config = dict(
    n_layer=10,
    d_model=160,
    n_head=2,
    n_kv_head=2,
    head_dim=64,
    d_mlp=448,
    vocab_size=8192,
    activation='geglu',
    norm='rmsnorm',
    norm_place='pre',
    norm_eps=1e-05,
    positions='rope',
    rope_base=10000.0,
    rope_fraction=1.0,
    qk_norm=False,
    attn_scale=0.125,
    bias='none',
    tie_embeddings=False,
    parallel_block=False,
    init='uniform',
    init_std_qkv=0.031,
    init_std_o=0.0,
    init_std_up=0.031,
    init_std_down=0.0,
    optimizer='adam_variant',
    lr=0.00267,
    lr_mult_qkv=0.5,
    beta1=0.9,
    beta2=0.98,
    lr_head=0.00773,
    grad_clip=2.0,
    warmup_steps=244,
    schedule='cos',
    final_lr_fraction=0.0,
    batch_tokens=65536,
    seq_len=512,
    doc_mask=False,
    train_tokens=338800000,
    steps=5170,
    dataset='wikipedia_en',
)
MLP neurons of a small language model. Each row is named by its layer, matrix (gate and up: input weights) and neuron, and shows model dimensions 0-159. Each number is 128 + 32 x the weight over its row's rms, rounded and kept within 0 to 255. Numbers have three digits each. A neuron's up and down rows have the sign that makes its largest values positive.
A block is one neuron, or neurons of one layer that tend to fire together. Before each block is what it responds to, as a language model described it from the Wikipedia text at the highest values.

Responds to: Year numbers in dates
L2.gate19:088185115106039109078114118113119117155146120128167066099095147099117061126134117123110127145097098146144151098112130138161167135122178121128133049119174130150127110120120115169126097187151137096111098163139138095103160144114144098150160144064139101148092118108163121164121133126180086095161109137167177124161151140159128148157155124094161209134205086101154120155137198095095192074078119172117091156088157105121102172184101118122129076149128103145178064108145049116135113174100119
L2.up19:146178115119102098091124132139081120159168145121155091087184096158111133105208090114083115123141124165136123190131144176092201053095146172155144198130120125175151185095131140104156102082096140105117130167114123112109147164098123151104161127135160078127128151186115131160163145131159066101087140152152176151141117112121141149175103189181114131120133074143174143171130126160106146143042151092104133114173143161123061144123154123117144089149173181151177201082127124165156110123091108
L2.gate40:123164123147144181140175138194152054148124135142124101095156116151151165109114160131117132116182117110153185129078146109188096103135178107118166126058108110149153097060115134124116132107119114118085095144090153160074134105118126086154152037100136097084161105131138079126124105168125051124166063205072085135153165161105155161157072117142132150170094102102117138090190108155100095074131151123115074174111121188100119138108105117117109098105115128150146072159179125152141148116106083
L2.up40:132129165158145145069148106101120140134096145142145047087167119107161104082079121117122133083072168094172119127101083157137151090138174162142080122115173119137175112175153137138087125136138098128082138085166141052123116055195079156195132136118126082137108091109141084122134074088110130129109126158103127116143136099057137152126131106130107163193183160114107156125139153121133186113043062096113092128124144121121120189147102089098101170171102149150155076128115081100140064120140131
L2.gate94:144131084173157112101080162153131143139108148101174143118182121108086106142116079092099173155119150105130099115140139102092133132143105104146122110104151114159151092126093146088139159161138142108140101173184125133117070121099071143154143143172129135088147150168159050110199141138143139091131089131152067112088132156151155107133191062080038120120177131122157126112174165118108130126029186126151097185064159111091077124156148113080102132089086102125129101133189102081103095157157092
L2.up94:113096147142128071166118143154104133189149130094113190158115144138168109153176118170063147106042109096088087189143173167125128069151122110095093125120095169148150162149097153116147162052132159168166116169134089095168117106102097112105114130118138049119093106155167150161143174109084159143096147170118129156053121162103118127075066090159117109165116111127206127128103148108100103093125151114196076123156163165114097141072116165141145094149166109095142113084124128128155111093161111
L2.gate150:107096142122142127078126114135128118137144057095116139139053120126175108133102153141115128102154134097152089115097138098131129076081103123161134129139091072112184101125117163088084117113073116132148136136103171109102162198106102107099119132105112115239115104161125071118116075166111123147065127166085148095103128134120146147126155147024115129106133090139116120077120123099107121112081094098099131128115178093132101118076087145067124114159122091195079065163170154126143117150049060
L2.up150:147135094106137162112141142144145107105111149115145096111140103148110086133140114127146194115119138082154083153114096107109178134049186122159069094153133110172144147155059133074114146208166120106156090146157150190096109085108057138136151079108133172123078117114126106139130098143123098161150124124153118149102145154185133158164141103112099147159154138117080173189067188137127117109076099132159073158070182097102084097209116113098157179084141156080135133135150084122123098197121118
L2.gate201:107078113166090073099156138132160124080103165112173121080179141152096071166106148190116141152104161066178073125146154155181117074135163157143130046122066137175085064098144128130179109183146113124180116164141146104121110142098110110143181090087163156115129087121108126135069123151174102121171115145147076085128184152149064140132115140098163172096175124152117110152124115120122106153115155130122143179095136155163188096150072105105133137168081109127159110142125156081176112109114086
L2.up201:103140142152086121086152126174105104147111113126110125135084105112137140113118174178096100157056146192141138120099129099162082103137128142135124124100126097123167138149127145115124093114188126064137146127092051148117115164136085126124175169154116102129180103141149178134104110152175115142172136129134134147158088037130115134175076156210075110081151129048137107120154115153131105109143096209110076123114171089137104058103163079128152082137139082136094113076089164083179152109074145
L2.gate232:080091128119054133160126106090172110126133115058124172106086148134097065215129141129114124160122134133093116143128129162105151112087180107127090089172157128166184181127086168090182065209142130139152144146115140185131110143119101102075146149129119156149159103129091135135146149133136135134116120074157162156081121111149145115155119041108184123178146151087157113116177142089126192112139098102123112161051153119107141143184106195103159049124107149119103145142139130137097132173107092
L2.up232:170157128114057134110103085124067130126141106092093132096142109146061101146156116087127176170099074052140173121081198089059127177124147158132162156109156124159074177124171135126193113126106127095129145075094127169125145176118111168123171122146072125136068107143159119147136111164115116093179100130119130156189104098126137127167109101127098125126218163081092128125105150100113148138141108081131172154102126163109132073054139125107181157124109111139132062116166144173101113133177117
L2.gate238:102181138151116134114106123166131118160135156081179122090195131121145167128123138139113111081153166069103082101104088106100111127091148164066159124074163160129137114138133153065216140174123109124142160181190129172118151109168114175128120121176123156104149145114074066124156068077154115094148111207194104102133126165112124116148166128105047095160108085109099128089164086119057136152085127092111122124120130123161125178155122111075152107148140087122165115081136086138135068138149122
L2.up238:145105096132131109126152113154138163143094132168143177130162154164149101107153146152116174086141168097111090111115181081113084116124098071126137133102158091146100097126149122065104138140103142091212154156149148200128080125069060115117089112153153138100105142120108086151166172080125150142118083204129088136148131098186162141121148067080075078149150085140129178100117095113133139125161153127074083152185109164095069066130144135089163128090148131081126131137166134110071118093161192
L2.gate251:068150104146116093143119122155133097125182129074123095127146120071121199105125106146106105099143132144096126140120137078085137154154155190135119098132152140133184165170149125185211130105120143115144149112150190124072145094095105128146116193081124138156145110183128090168150160191115153153108157161148137104112113177106102138168152131151090126113081089075071075115105060144138142142079095087161076065143190112090112092106120103132132111124107101185104060164083158110130179117151082
L2.up251:114136134088164135157143159120115109137162164141151139152159117170106093098109120123129129101078128140124136148092131095109170127096038144118116091124144082143108142098064093129196100143132149069094122151118099151171090113153173077094040105142141131084161164152115159152152138168134135192178130119101112181077137143071097109118135142131175207112094131121085139153091140113132168189141090104151092083097149088145144107155128060139145048120131105098110178183127100205088157125173115
L2.gate257:110118105168114135153153105112171076097140119104191129105128148091098134125078109160122106117149146137065104144158122151176121054131144086169120098180154165104204144125137097117146110188110132140088103130185162133096175122189142130111157156128122149103181095127148117177142165179098154092078125080143145143079145088111159099122100090113149168108134011131179090158207164126113130143102128095159110190120222124116122126153130154130154119155091101179144157160118151119146109147096163
L2.up257:107178093133073120100158089093103089089137105161123104161158086160137151111077132094099093132140092093102126170118179166157076077114138152121128115163150146127129114126149168115116110156113137159160118118112125109136209069086147140159131139184097113195110080155176182126123119198111167119147144157112063114085136106047095125180141136114150119163113073117150112120122188129170184081090086126118072153182147136137135152190144110106128061077083111111147091183102101140166129133136176
L2.gate286:075083145143091110093147107155131059089091130120174119088121135118120071140106099132071113178090142119118100160121102188124198095131181146109107092128175143144139122113115106093148111177147141091120147159081151120147110100146120096122173130100158128072083092142140075154050152076139120118107118170156140109091169105086164109130155094126117178121103058116171116157140165108118132142041098129122112151123197088152125189191115116114140090192137114179201115129082161134147081135091128
L2.up286:159118121064111092140091159129128149146081098142127207068107089133136126154186141190097129080151131071150149169139192126088055127137108161140139190123125151158105143111136120064141178103126143078075140155074114164069098099118129176081137083116091181136131135092152072098167170169122073112146125147092092090185157144120094146110109151137136120101124112104150124093121097106053139139115111117149171137141114137188135105090082161105174123113064172101099135155167123179109162117132116
L2.gate294:112159110145099128040142159126122091189118132111144107136124132078086135144087129120180167076125135126169035108062119127111088139100198134113161115066101137152098121108184088136131128142159102129140139140096163138117174140059082189120135086148115088179154128117136101174127116074145115112090179144199130113143096130151146137136203084105102107074142117138082110062115125149118137121016113129102105157131170095138118126151080159109153134177129123126125102131167133138119084175103159
L2.up294:099024131122103117084173121154183133106109115102145147099084053158160084117045147124064191116134116036154133132128121158143184103109173153102092121157175100159138101095129105092125134159126122127172171170074119132114168116105060098130174076137123086102081141139154139128079116098158209119181105109161132131154115162117160139163136123118161134140135098152168129128147133170113118101148117129136137176181167141184091123165073099172125127127099112114080088140126141090136144154084147
L2.gate331:117146130120104106107175110160119085140096174102133130116152135143127096175120140173071184146092124088165064150107119129121122129088165166108143096124132158162115049088159149106222154192111123079140139155139063140108061126112112144102168083088146094077098108125139122179116117128124124121131078147109118144135144115157095160128176166075069159097146107051095153107149087115131149133119094087141135168137151122118168115179107137107217087188074088098131092142151093163096083164095116
L2.up331:102108144103067128143110129073098132110194180088152122113111128105097113187126136159144140174069098091106055131108151135111135118190147099191101112139187143136137139128121174131203115117122157117090133177100184136089159099131122151114115098101141160117132132172152155179078109167114108176115152147083103150090113140078165168116141109060078138166085090150144146119205085167092171185071128119156059159111161100161112058142190159118160109145121132125147116149113114128079125118137146
L2.gate379:141134189221097171107200167159108080160073119145066138036100170140128105191132126131124098145097132114184160123119108140173183105097142114176133073139183128183146098049106146095170118204101176093154128148106102175124067136134133132098140123093125162102119112093105138144144153101168119123128062098144140095139102153172112107166129079149164153158135126086131129106108168090096158130149098124138104155150200107103115115129101119087135118157116149118117115077169128174102131142156136
L2.up379:190152115142129131123173144070149104108056152192140047130116161110128105142180145122133143157121114120083113122106153146161143160125090145138125095164164069099163115154093105135113115140098130085125164153174145162157155106175088231109225160144100122152106124096161117152115103085145160165163116101164098119184088103160127145165134054110132114150151186113151120140077136137080177148117133152109116196092116119144108075136149077113103151134150156142103114107156190152137100083153190
L2.gate421:112124117160137159117146103092135084126093174100113138152140178105143114129078147172099113105097105090138142161161100151157138070092239112150104052156150150138147135142095139087113067215111132077174117133153160144092121132163110111161154175120151136175103081134123135108141089154127099190154131071148184130126115154171150089121143128069137169199113094142134152112090152122106089149130104115125074152077177111097137133162117188146129109151071097119119116162160096107180120213100118
L2.up421:136111138166133115127104057155083112121137132100172119113121144091122086089119098132171160143099097122162134105116069082104090091065144163102155115107118061113165108093168104157128073112053126193184169152038081096057096089104129120138136131141160067095155126155126123157143124120195132150134128110188132128158143126087177153173162123125165165162118132101112139077109164082119114107156069123125135174106055120106143178130112083115142140086086161173110101099125168187124115099115138
L2.gate429:165107136091110114091153108162150125144156182115127119057208116124136100153106132107092137110187156079110083107142147118133093120120168130164124108096123136080173046129121105096199122125111171177115124120151126105102135113175161138164165109183152098104124079113142116173149132151152140163144103126186120127120154158155176122191146135131054165089143106130158128152198127147096127109034170127112136159084166106151125167126159120095135075189110111126166141134156071065181099089153184
L2.up429:146198164178115144136171134097157114164143122168107185069113073160153115124138165083122135185141107137129153131106173108146074115158087105183127143134171104094152115161127127144088061226091122209161129065119108102093139150166180108105122172167128111091118121156157156171135160135126108127210118091074101127058143120127164142157117134109103114153098189120139154135074115134149158074127151148095111149161142168105107119135141104139107133148152107143166187135150108106193182086114162
L2.gate440:134144122184199117106063130170122079132181142091074185151154167161138085135148137160114138116148145133154102145119121088083088099084187095154130155102072158168127078108151191126167128116125166127116107129121102193132069151112104117173142144134155126104153151125152108145139084090156105114143110080161091192085086167090159131143171118134116155151115135122118116059169098076099100155094132182165103118096163111145102118153128122079144090122095082131161135165231083123064153128149087
L2.up440:122200146124141166131091116100127154152131152147156138115169172155108120172153144138069155133098152132126176207138164114071128095120151109191106109127124094156170096137102155114148102054164155123163116136150138110124136093085059074150148113199127067136168136077178122159133137221137098134161132103076098180159116165112128145112150123112113119145150112148118128115151121093075170090133082145194133122099107136062120109089130085097120183111132154063143135133140106093051113088183097

Responds to: Years and ordinals after possessives
L5.gate85:144145141112118168164196174114172139131116224104163118081116152140099088198143104133202133090142173088083086102168118167143132120134057160060121120128147173118122085139132109083122144159148109080135138139136120129045148176140120123153143136088143128123130074149121137139153099165113146109106131129125092128159116122146120119065144204100127127186115061153141089150145071062111091094113097098107092137143129086159145108188166126091183104165077155118169179116120143160127166089133135
L5.up85:114108096139112108080150100177105081104140151110148151115130104190122124165153137144132077140126100100113096110181097151126110089092139100185096094147103103118079117112071079134134121166141154117076145130065092115118159078160089059106205189103108142142115133123070060130053139191150118072153119165111105077134063120116092128112111095170089092132089087089138118120183153157134105097107092139158088138144209118124130147157059151143142124177145097138155165142118158118119149183147111
L5.gate86:103163173117088116148097132085142060097138132123136139151120114118092104198106139150116119138167119096101083100094133081121153130092127093090060066143197156129165068114128137090142166059147131039135129066114141127076101145061103111158155165100130087140127064154080101095105154160101121109102158192148171134177146114099110170110076123096163132101104107148148165095119188171146124111124107145116123103123127122106121085134115195147081096108159149165107144161132173188167118186137108
L5.up86:180162144072111163153175099146106126101118086140128174163093097123142071194091144092100124086159159194119137112158162155130112099096196123152169133142204113153165152159090083122119138106157132075148150159150138149066090091151086130084154117069136192076109158164108086082065132087137161186106137155067137122127113085126151156153102104105140119173098133155143146086203169144121120089183128137174054150133140113104127133120140130143111141160114126111143143084128153152129154178072136
L5.gate160:153115128122110161129102185150154083084128138068112133079115129126066086205141092165092148150158154114186137143169088185169153134116110140122161064150176115082145153112117165136176154203145139097151154181093102150125111151154126102133096094088127140135171116174168122143139143149131143113141109082103118128158160068090196118103130167095098150142144094080093125110108130147100097152109104101097121153089111117147182127167092171066222143164087129163154100114164074181100145116167168
L5.up160:169152119176149084129152181132141108093100082125114129111101136089117120173160130089117188182102100120125121150146106169156198109123119119137172071138127188109161126073147149117155133147119107146126170157124148067136143140176097144086125088131137156099115083129136166156077086101112170105145126154076091185167121126088109180119119205092136211130123118133150093092185108127088116148111102138096092118062130127096124103148141154111230080136068120167106131127095094084112099133206155
L5.gate172:139144138155192134149143130203153119158071126116145097108123138135133064192101175111160151165120120181152141106140089117130130064127181127144149103091161122130122141094111094098093133182136154066092162138121134181092147126180152000136131179075161138154152114070135121157151106148137057134098125133112122164139086138114126148117141109089098084141158107144046135143192132123104115111106141170130114101068143112116098113109108169099176126128094091119140166129159095130053145192106098
L5.up172:189122111151113154172119177074188144093124156106147169102116116170092076154101124107108156084125122098149139160094095069183122102042108148117106085084107117059094133148109134134082105164106155116172134116088156085140081130188077118092140184086128138140158152137093072134079173125152103143101118120125134105159164107146155116166102126146091118112125131130094105107078179162135174143169154064099113131142081150177133140189045146089148198144122139095125090083138115163099113140122089

Responds to: Hyphens in compounds
L7.gate49:125125110152149164116137093113160125126161186132136102124171111094105138145096157117090096138165180096142154138132113169140193151150135158108100137133144217122160143155152144084146131194083106110079162168103192075127143167051157092126110121082146118140175133107149153152159163198069114096139104167165138167095109098131120056127184100127091149158147139087165130115167082105080087148107183142125166084149149126126194148127193118054124123138085155146171111187143137128155125100092161
L7.up49:181150082156120165131151159173085146105178121119133125118194126095098166174143124136051091124161093155139178108136152156125152098143177188133130134166114174113149182122158060098150216147180130164139129096074124089164171127119087129162125090127116159127209189113164084125140147163103219103121118151106129124129116100186123083134110128133101157120095160143142147192119073157120098151130137170130137133161071131130143161113119119147109151171110099078110103168129102160117112133057173

Responds to: Arabic al- hyphen
L5.gate21:050185125115129141092099139154127095178117122160103129118106115132189143122107175105163073127169155125133103074168121109086081121144118152142146059060108153155111152114120081099139141122080101064068123086132180135117160138110154135116138128105128105108155111123068097151160120138049086119102078175080101096032097154113080130151113086113163145147162116096150126096118130085100114154142154091132105084085158149123106118124176140128095028165133057165142126163112164113147151129111105
L5.up21:116079116141117124109159157076122176169173087110111088137071094124149119094108123165114123118152208145113206102125167219160124140125128219085138173142104087147146142122117149085136155166174085123111172115094118134145145148124140110096187159088083117159197172135135137144130165162101094164099140126144124177140154172116102073134136105153121080131123183133169088112100076164144108101133120106093116159140128108138107163116096150107137165163096195153179125173097120201172117131135063
L5.gate78:113143115094104079157127135103119107200108132143147121118140109090107120154176103139115056129209080137065165107143133169127143156119102137101170097102092159102126132148143083097142162143079107134070089107119153172126170144178092128125202164060152093112164126114144162063170142134077111094148090149134125116120120133202150100086177079094144106088162146135171088104190086150121130078131136191099110095162168110090145099123139150123141112108136188174142140180144168137143099067096091
L5.up78:103159103137132155127155093076123145098144105151073125110139161089114173085163135111102133151096069148108105173146131100141128082177143131090124127147130080087125094160130138082127111062083166128107096120062094075110148088042187165122104161131174106111104175165116150082154110068153137149145121141171098151093165129027172147159170123147140120108087119141122114155147097165150101192135160192125155083120131128118127156158155151135146095096163143192139082168116100101169091103081083
L5.gate98:101148107163071130103195137117170123206145123107122144077148093082079124096135129157174057151159154109147147111137097157169194066136130130128122134113146109132144086128113093115126140181092121143115197135103093140167099181085128163059069128136202139119153074102115150144178163177163089074110132159152105128127080135119085154169140096170138189168159107152092140124104115142104114111067146139111107156120190147128107144170155172138136170205118141172121133115160164093113156172126106
L5.up98:129143074129180090105127175086149064081118080124099095090141090150120176139154161106100134167133148145171116105128087180168178095162188140129145173119152134123135130156133051066153120133127111112109137161140236135138188110113137156098130100086151161122145106165123153197165120138142117170157158170131086131158097087142092143093159067185188098159164125146135114116121098111142112145133149135102118112126117176116143103209168132146118184158140096156132161135156110141058104151075077
L5.gate385:114130139118093168125113175133134122109130103151127168153141101130200086079153120106138097084247212117109153122125123106165097136157131100095184156099154154105130114084139124168121116146106147139108117128080149130166120215136147169135093130199142138121154131124180082126183088119134109069165144114073127075087074108135104091148097120106125113148121152123151061085099112092113157150143125137114098134180111190054116166103187132161176170152123120162128163103112180140155166080114132
L5.up385:096126069152128107078075134103147113141138150152197100164111056154126090087100164129109164146152166121086107111086110197169158109130146150126135111122123133115182111154086121097146100137094091099082138145122177159069157150136120111188141082182126070082170120142184085239161149084108087161178115181126105133136150066104100084132140125066065104170120160084097098102169089104124155085101115146123143144146101117123138154146163088130131156144119126131131138152084148155167122156098100

Responds to: Year numbers in dates
L7.gate100:165181130150146225067077134117138124147100098115130135082112134133117103202159124078160127134192152113100103113113133078106131133092100137095152097118193102113095099116108163131142092161075086108106141111118147090131137107104108175132197055175125137142110115090099087216115150110160148147089137090124145187097098058148191112092074166090114101166184112092104109111124126104126157141124108084065129158212151112149122154139140129146133115150104071143113136111117116171108156125115166
L7.up100:133135102131092084117111150095097076107153139128109099092114094150156130127170151149130122114184111079083072157108125149124139127161120151080165144073173115134174085127135114140117099143048136107130154078120175148120153109178104142147139135136095114109182138143139126075118065101083111098163136120114132045139086142056082113093176121115147123151091119117137086117167157093153104131108084031167102138127155156144102127151185104077089082062060083090150096086114110099174122067101145

Responds to: Compound-joining hyphens
L2.gate11:131176123138162097066080161175108130092121166111120089119133112118158141112121187140145107102122144185136102179087107120111152098169147174088153132091180100070191096119107166078129142141098118119132090135066088151145157144130123147146144107163146167112201095117153175177174177104127155104119072138112149132126105081178146115136184107167085150101159139108084131176134144065123125157096120167094205168134116154126108169091130064100176125162165106124192139178160074112177162128101114
L2.up11:158073160071158148054109053121105127090136106087129114168154095152149108126185102183099106134138171111119139163164158204141199102154097133114090094104099160107165116106095106096151118092141177133176180147099091094169087105089155169157161091104132134131144168151110091117147125123143161122146115114118129126117171100131113142124107093098139207034108170112124116175104084133133148110145119099138103086057171075181161126132153122058121116112159183161176093132104133107091141145149134
L2.gate93:144117119161150082144110156150163136138089171138123068095145133131101134068149173124138140141172123172133089095122108095123127146101117114106189112047092119103117088126168161186160042133067117061151101164130101133106065150132123114154072082074206143102139122114107094128160064156182072132181070140099106110090135152148119139169159124148072178115122148108128109155166112111089113121161164137138126148100150055090111154104139094118146073124098103117189156120134121063104104137098116
L2.up93:123129099150099062101116111095137136094171058140111133114152155103051069063188087111162083184129145071169122070111117114122148188116106175127115153120106125169127108131158150145127110100090108090177222110118116164111096115128134140115102107101165112191109075139098094107164107151155146140195104179148088118130142148123084121095143153143110077167107187157137131129071108097133074140176140071081094118196141080094108115111148119152156114130125168103066127153123143092135162123126119
L2.gate114:081122154091160118147103159184078119204087078128100156164151136100084134172152107138147135147149134142080150118149102123059130130126083138078167137112147128085134131112093148140115135125044167063136083133141157105144122167173127153156083103109116144095130141123095121104094151112128081092050091124082170213095086133129128165098129174085148146156113097191130132103130132056124107118194122156069108097164173127097126142108188087162115164128133086108108150151147128134109112140075198
L2.up114:149097087169135121103105088096110153124121190158171056089172121174177150091043136132101152179128110142142119174132091053082109144153140112130106093101169134135103131074111101124134060097091105127102103172192130124072120091079111154120135146104200130113132145104169124096110140145134079169155120177074122057114169153149120086137115194109112166130138120134074135071126126133107171102139132115161103196150112166097140128132112120146146137143091079109121150122088119058080068115114146
L2.gate127:154139133156125143103098160115060065127130181157129092173087134137119127083105144073130109184160145129171147122153129146158151118142120152090163076088140184162095148127138088127091095109092149160064170154122140107077121118181154167139136135159147061112117145094160138131099119125166138150036112185116115100142146166153143078121093118081118161149142075126146099165154126134130155107104078143146152084141095097136171142152169122153085086157113107201188112072144167118113120070030171
L2.up127:198154115083115158100137126146173111155081132160122123082074115080117122158070113146115136176174108161054129140181133104152065079128090113112134136141195140157163133137110113104111118091087128051106152146120120101071107044172182102099099141126131208088150147087108156101147111165185154095110122162093150127120117101140079118107156128160131117121142140100102136077162134132064111154109133132133141111161131198136107144113189148204089135138091111099163185136121111144153108130079183
L2.gate180:169177125180098120084151096144114133110110106167148075154089148164118175108119079179125103110136225130129099168081086074081126138125168138102097138130108146086162092153138194100129063144109155115135085145082063137097107111090149126186111158110136088120131153163113108083155103167142135127144098113117154137140110082131166081103108105120069196108145127063160116089097142130085082118176107119092188134094158145111132119161155140089151125122097150139146141177122064173143178167144199
L2.up180:150140122117118161160162116100083097143092146108157119081115150074135101115155111128127131090179111126074043104129145117142133129174206151090136114142114145108106098116119132176085171144156149140097095119171204086077083135085146092133104148165116173153163137100108114136092051154022099178154133127133077153096077130093199097119130084136092087166054160119124158145129161126140075145086177135142125151073170111102111136118102063133100091162160110130102107109123113135160144143124097
L2.gate182:153111156149135109142106121176116155090169126140071083151155165109106147116108097136120088157137185158164119147108170120097091126136114126086106149043187153125106121149149182116140122104084133142175170110028133154145131227135149142128111165163189088118155154124088203099115144137138125120105069168151115127158146166161111154128143113192131097133130163098184166056156127084133123110084126173123215153110130092123144124139138108099139112121111120115104141179149114163086193119107195
L2.up182:082133192112141132158141134112100078085169101080104061205076109111112185152163118184143086116132142136160170134143123154079137161190103167073165108093199087085125152131088164124138119108080162085108121090081183191141090115110071150136095145122111122085090099101134136134161076113102095125127140121109114133113135104096176088079108182105176138107112127147109130106088135075189138111164101089090147070168119116089146155105097127153168128091125137144131135135120118183108141187113175
L2.gate196:117190157141143080111169130127085105104110122146138127158131077115106191099092113171104053148139098127140103098151132113133142131139049155067115115111147172101145153101111137126114111176032144138122088158079182057095158157086180150123091109083119111146091185102119140140091114153135147106049112165057124179048120118100123168113127154145139152112105179179076124097156144124160104203161121127182114117130135107107164176138114129104111129135118125186154109169155104159093146122105134
L2.up196:185103085166179091119141124175159126095084096120140159124106143119162127140131133163104129156164211185138116127130178119072104072112145149099132098118118064088121084128126117111200132104112131158123136164168128108083069065081192064150097121135089077086159111158157169104164133170174125111087108155114090126151123142077129165093090155121099103165186103131114160124149044152110097140182156126105130113114092168113112170103149133108121093118176137101175107161143095148127124051117095
L2.gate223:123156133122101099069164122159119156103122133167114149100152130176117112087134125105116107155129167046180135133133112123141124143063165167133118108100087106102150065079177153061166099167120158044174102086146092094119110116131151134131100148123181147115153119085123094110143132078131112156143042139170059099113159141116135134159145141104103172149122130102082158110127061099142097194133122158073105161080120149136107136090072057119115054130131135119146112126170117064174104099171097
L2.up223:145153234116073117075106092140138148121176152105149134151156140147156161115092088136131064127124101195108208120098159098090057155156061161098128157146146133130170097098158154086166179147141143082114174137164112128125131137151173141152123113084141133128143131169147135063141124136126182140114085168135148141156197116116178092119119131151121102094135140157204162119104083151109100167151057126102127165125097102167100119121130139101141193104075173085090135154092158074152116099120102
L2.gate244:144137141111150142119137089138111101141109129121102165143124152068140127101125087068139114114167125154136132026105078041117109088143061129042157127120097118151137090120162171127126124111082196115176098153082092128161107171096148180181133085145162115156107145149130118128119087135152151125073120175116104121135128099081103108144198156072126121124140158143113134074164062132144098174160152171086122118154115149139117172103139067089170105163169075174132074127126055113098146130125143
L2.up244:145146115090167129187125117109076137095118110114144224146130110090088114162134065154151129179163088164159069117125087131129088160153116157128122196107109163133066143102119144158142176111095132132121087083155179076143081143151165155154070178140142154105149151118085113128129085212151146151126118148085171134125155086116065123139120182129098187079105117116182170141104120142156118142149132115072140178107059124129155162161108170140137103140153113130136089163112175106189160076106102
L2.gate249:129202144111132096112165088143130162137112111159114160126158157135154131118104184118119093153131128157130166090161122105077083102089127120083157169098173162106185134087178148120144180049114154134148110114165070133049127135135113176127133134178146096146154152117152108085126140143130151086118094195133167124193090142099192138099123104102110149072160081104146146060146085117159106109129146139107145120061068159164154151119162131127136058153108090113145125169103149047062144080106138
L2.up249:096160134086123089132163124153159130134159111163146112075146205090131203116056159097120147134104131120145103141114143138120136124141154176086166125097127061176189135152139103093127129056122163107136146133108072086090103102117167137132074073116113139086161153152114098174163135090179072145114142134126164200111122109112156106141103139127140110123188111102134144087072082170160074177056111102114149135107132146113179118132105116113119043159152080160136148125117056120113117128103052
L2.gate301:103101084135087125109123118129136115161096192075134072125110115136128136095105162095150093082209135166127109137114145142126143119167183140107099093114147173089139094124115121176096139166130094152093113139091165165138155102045113124155152057116150107068131113126095172134147087189089103125136132116168098095128139161140135105118170107132186154166116093136147108144165102080173087165138140185088066118109152117171102184170188112134156042166104081164173132176123147152155175133067118
L2.up301:116137137116102102069105132162079151130175096153095119133077159087173154131133154153087108150182118135118146158124132113116123142131135142124157179077146082038151108111146217125119101074118171155215154102098067157118101129047122117124098046158149131164128173179144147132145154130136113053077104140120143099160099111065174118103162098155116130128154148129135111078102100133188086082144104115075202079125145151158114141085140127142117129132167129148136073152085083113139135113120131
L2.gate317:159161131182132118109124139142145102125111121065105157105099152111130126100107079118151087149162216127164091089109126126169101076144151106115146155117179131113108139091149187136138132177117114129129095123092143203139188169118103156109121143138152127121175062124153196148146106160133138117145098162135128125077046150157189114088145141175107111167096078128122091129145120082069070171103142135094138130150177129071081143090212130104162141133107057160133161160152146084174186141098149
L2.up317:143157104143141097100104091066190127142176061121070121083149147068088161108183160093138124139145151123139096066082145060115122124153142208124115193136167122148071130143130179142172181121152124174071149181108151176142116069116149176135148196181102148088151108147111113140121128136110131081145132116163128156130101098071128117121134087196082089166145093143124130152158094160106064180077153085148107158124136146119115071085179110129104151103146136126129095143126112131118101113110153
L2.gate339:112124149148081101110202132144147146159086113108118149069128130117133165107124107156135114109192137150179100066142131135108121080117130131089162100048119148103155122117122147142112093080065167114114094159077090172150074134114168138109088092094117106110149058151144180127148112163158132119068120255113144159115136103148151125145190130098141190127087122117108116138163126121148086143100161164088143137172152117136089161125179117118121051130116051192149139168103122098146126139099110
L2.up339:186206116130139092150168173123150070176119121121129133060133117089151169127068175098111095114143141133108133151123130219076210135157125173114103075151101202123129132125133122098103116182071128129066099127148156114119099111116116153144119116137126143078147084125126207082127133171083090152076104147098178147124119124141136143091137101117183155108137130150142152099101108160109183161083166088126137094196156117128152112142122126140107165166162133131120157100148038166140131168109178
L2.gate341:088136130079133106095155120182107116190151194058171207127138117137091097169143191158091124054126175154130139145174068096135113130139169152132137074106100130142171054099088122097174146138105126072138118139116078215118119142124114101094105075108121155115108109097068146145202129134113119126099142189144143127098183127162191130152178152120137178158116136134136154131126092112120089139119165131142086153124165152158085118157135139128154122159187111106167144169156109114153153177150086
L2.up341:151168145133101165153157170125087103113148207148153156161090164140115113080107169147102084117080139124134201126134121189131168052104160121084120103101153126120159168228115147140128126179168113110156138125130128108152108104059188157157147094142159139105135160089108102144145157076142177148149113142163142136145133108119181136081107157150193130089176184093142125158082121107117115164102146152146085071202204138116149107157152144158136172147124110149089092127063109135117111149099089
L2.gate393:069115082156110118096098189128091112076112101101129185104129140118079134131125071132116069121169163127136111114122143133079169085084176112088167132115093145091119178142090096127141100162149132177144087104086170116088078173150103114150164131150121152146173138164157183138112101137141070144138177087127179135108100177105143163071182109161152111167111111113094104174124086093112087147117155151137090091124143138117122168137133083123110137184102052232148182135160144188132132113080139
L2.up393:175093154178133138108088120163141120073067154129151120177106140187121100130112148145150153146154202100113037116126125087195122132136113131205133122103121221111171139122108069146096148124074136107054122152166182118100120133156131118088089162095138158091149134124127119141129147107167095136080120111135073132058125164131056103120098110113100159091134169112178112123157142149130113171126175112138150210102149078062096136152111123094138116142074136148126149178131143148097096134137167
L2.gate430:151164134127212105161101103146137082163099132124138123132161138109121152081169071121166067191152151135125093084113126107010104114112100112133139128084180138125111144070163139124110120089092143098068141101108171141078049098124130123144119166133145107119141129119133159112119136105093107076085106191129096144099127131127116170112124158102125104127197124113152135106234113138149087155132156149129123082154115118117098187094200115148091112162118066176159132147164097168079106129097141
L2.up430:144148091162077140085126109120118128147073144138111080123150124146184140117093140101054154146172161132112132154128124125187137149141095159212158137118144152102168169136100109120168142115139140081166102118165130053107129154122136104149128113110130129169150171147140078133081127117065157074181075161076134177062120117160062110140107127071135175169140086181152106130129123125148176078115180131134141117093127160116132092152138159096130150095215101109108134084073175095120053075115143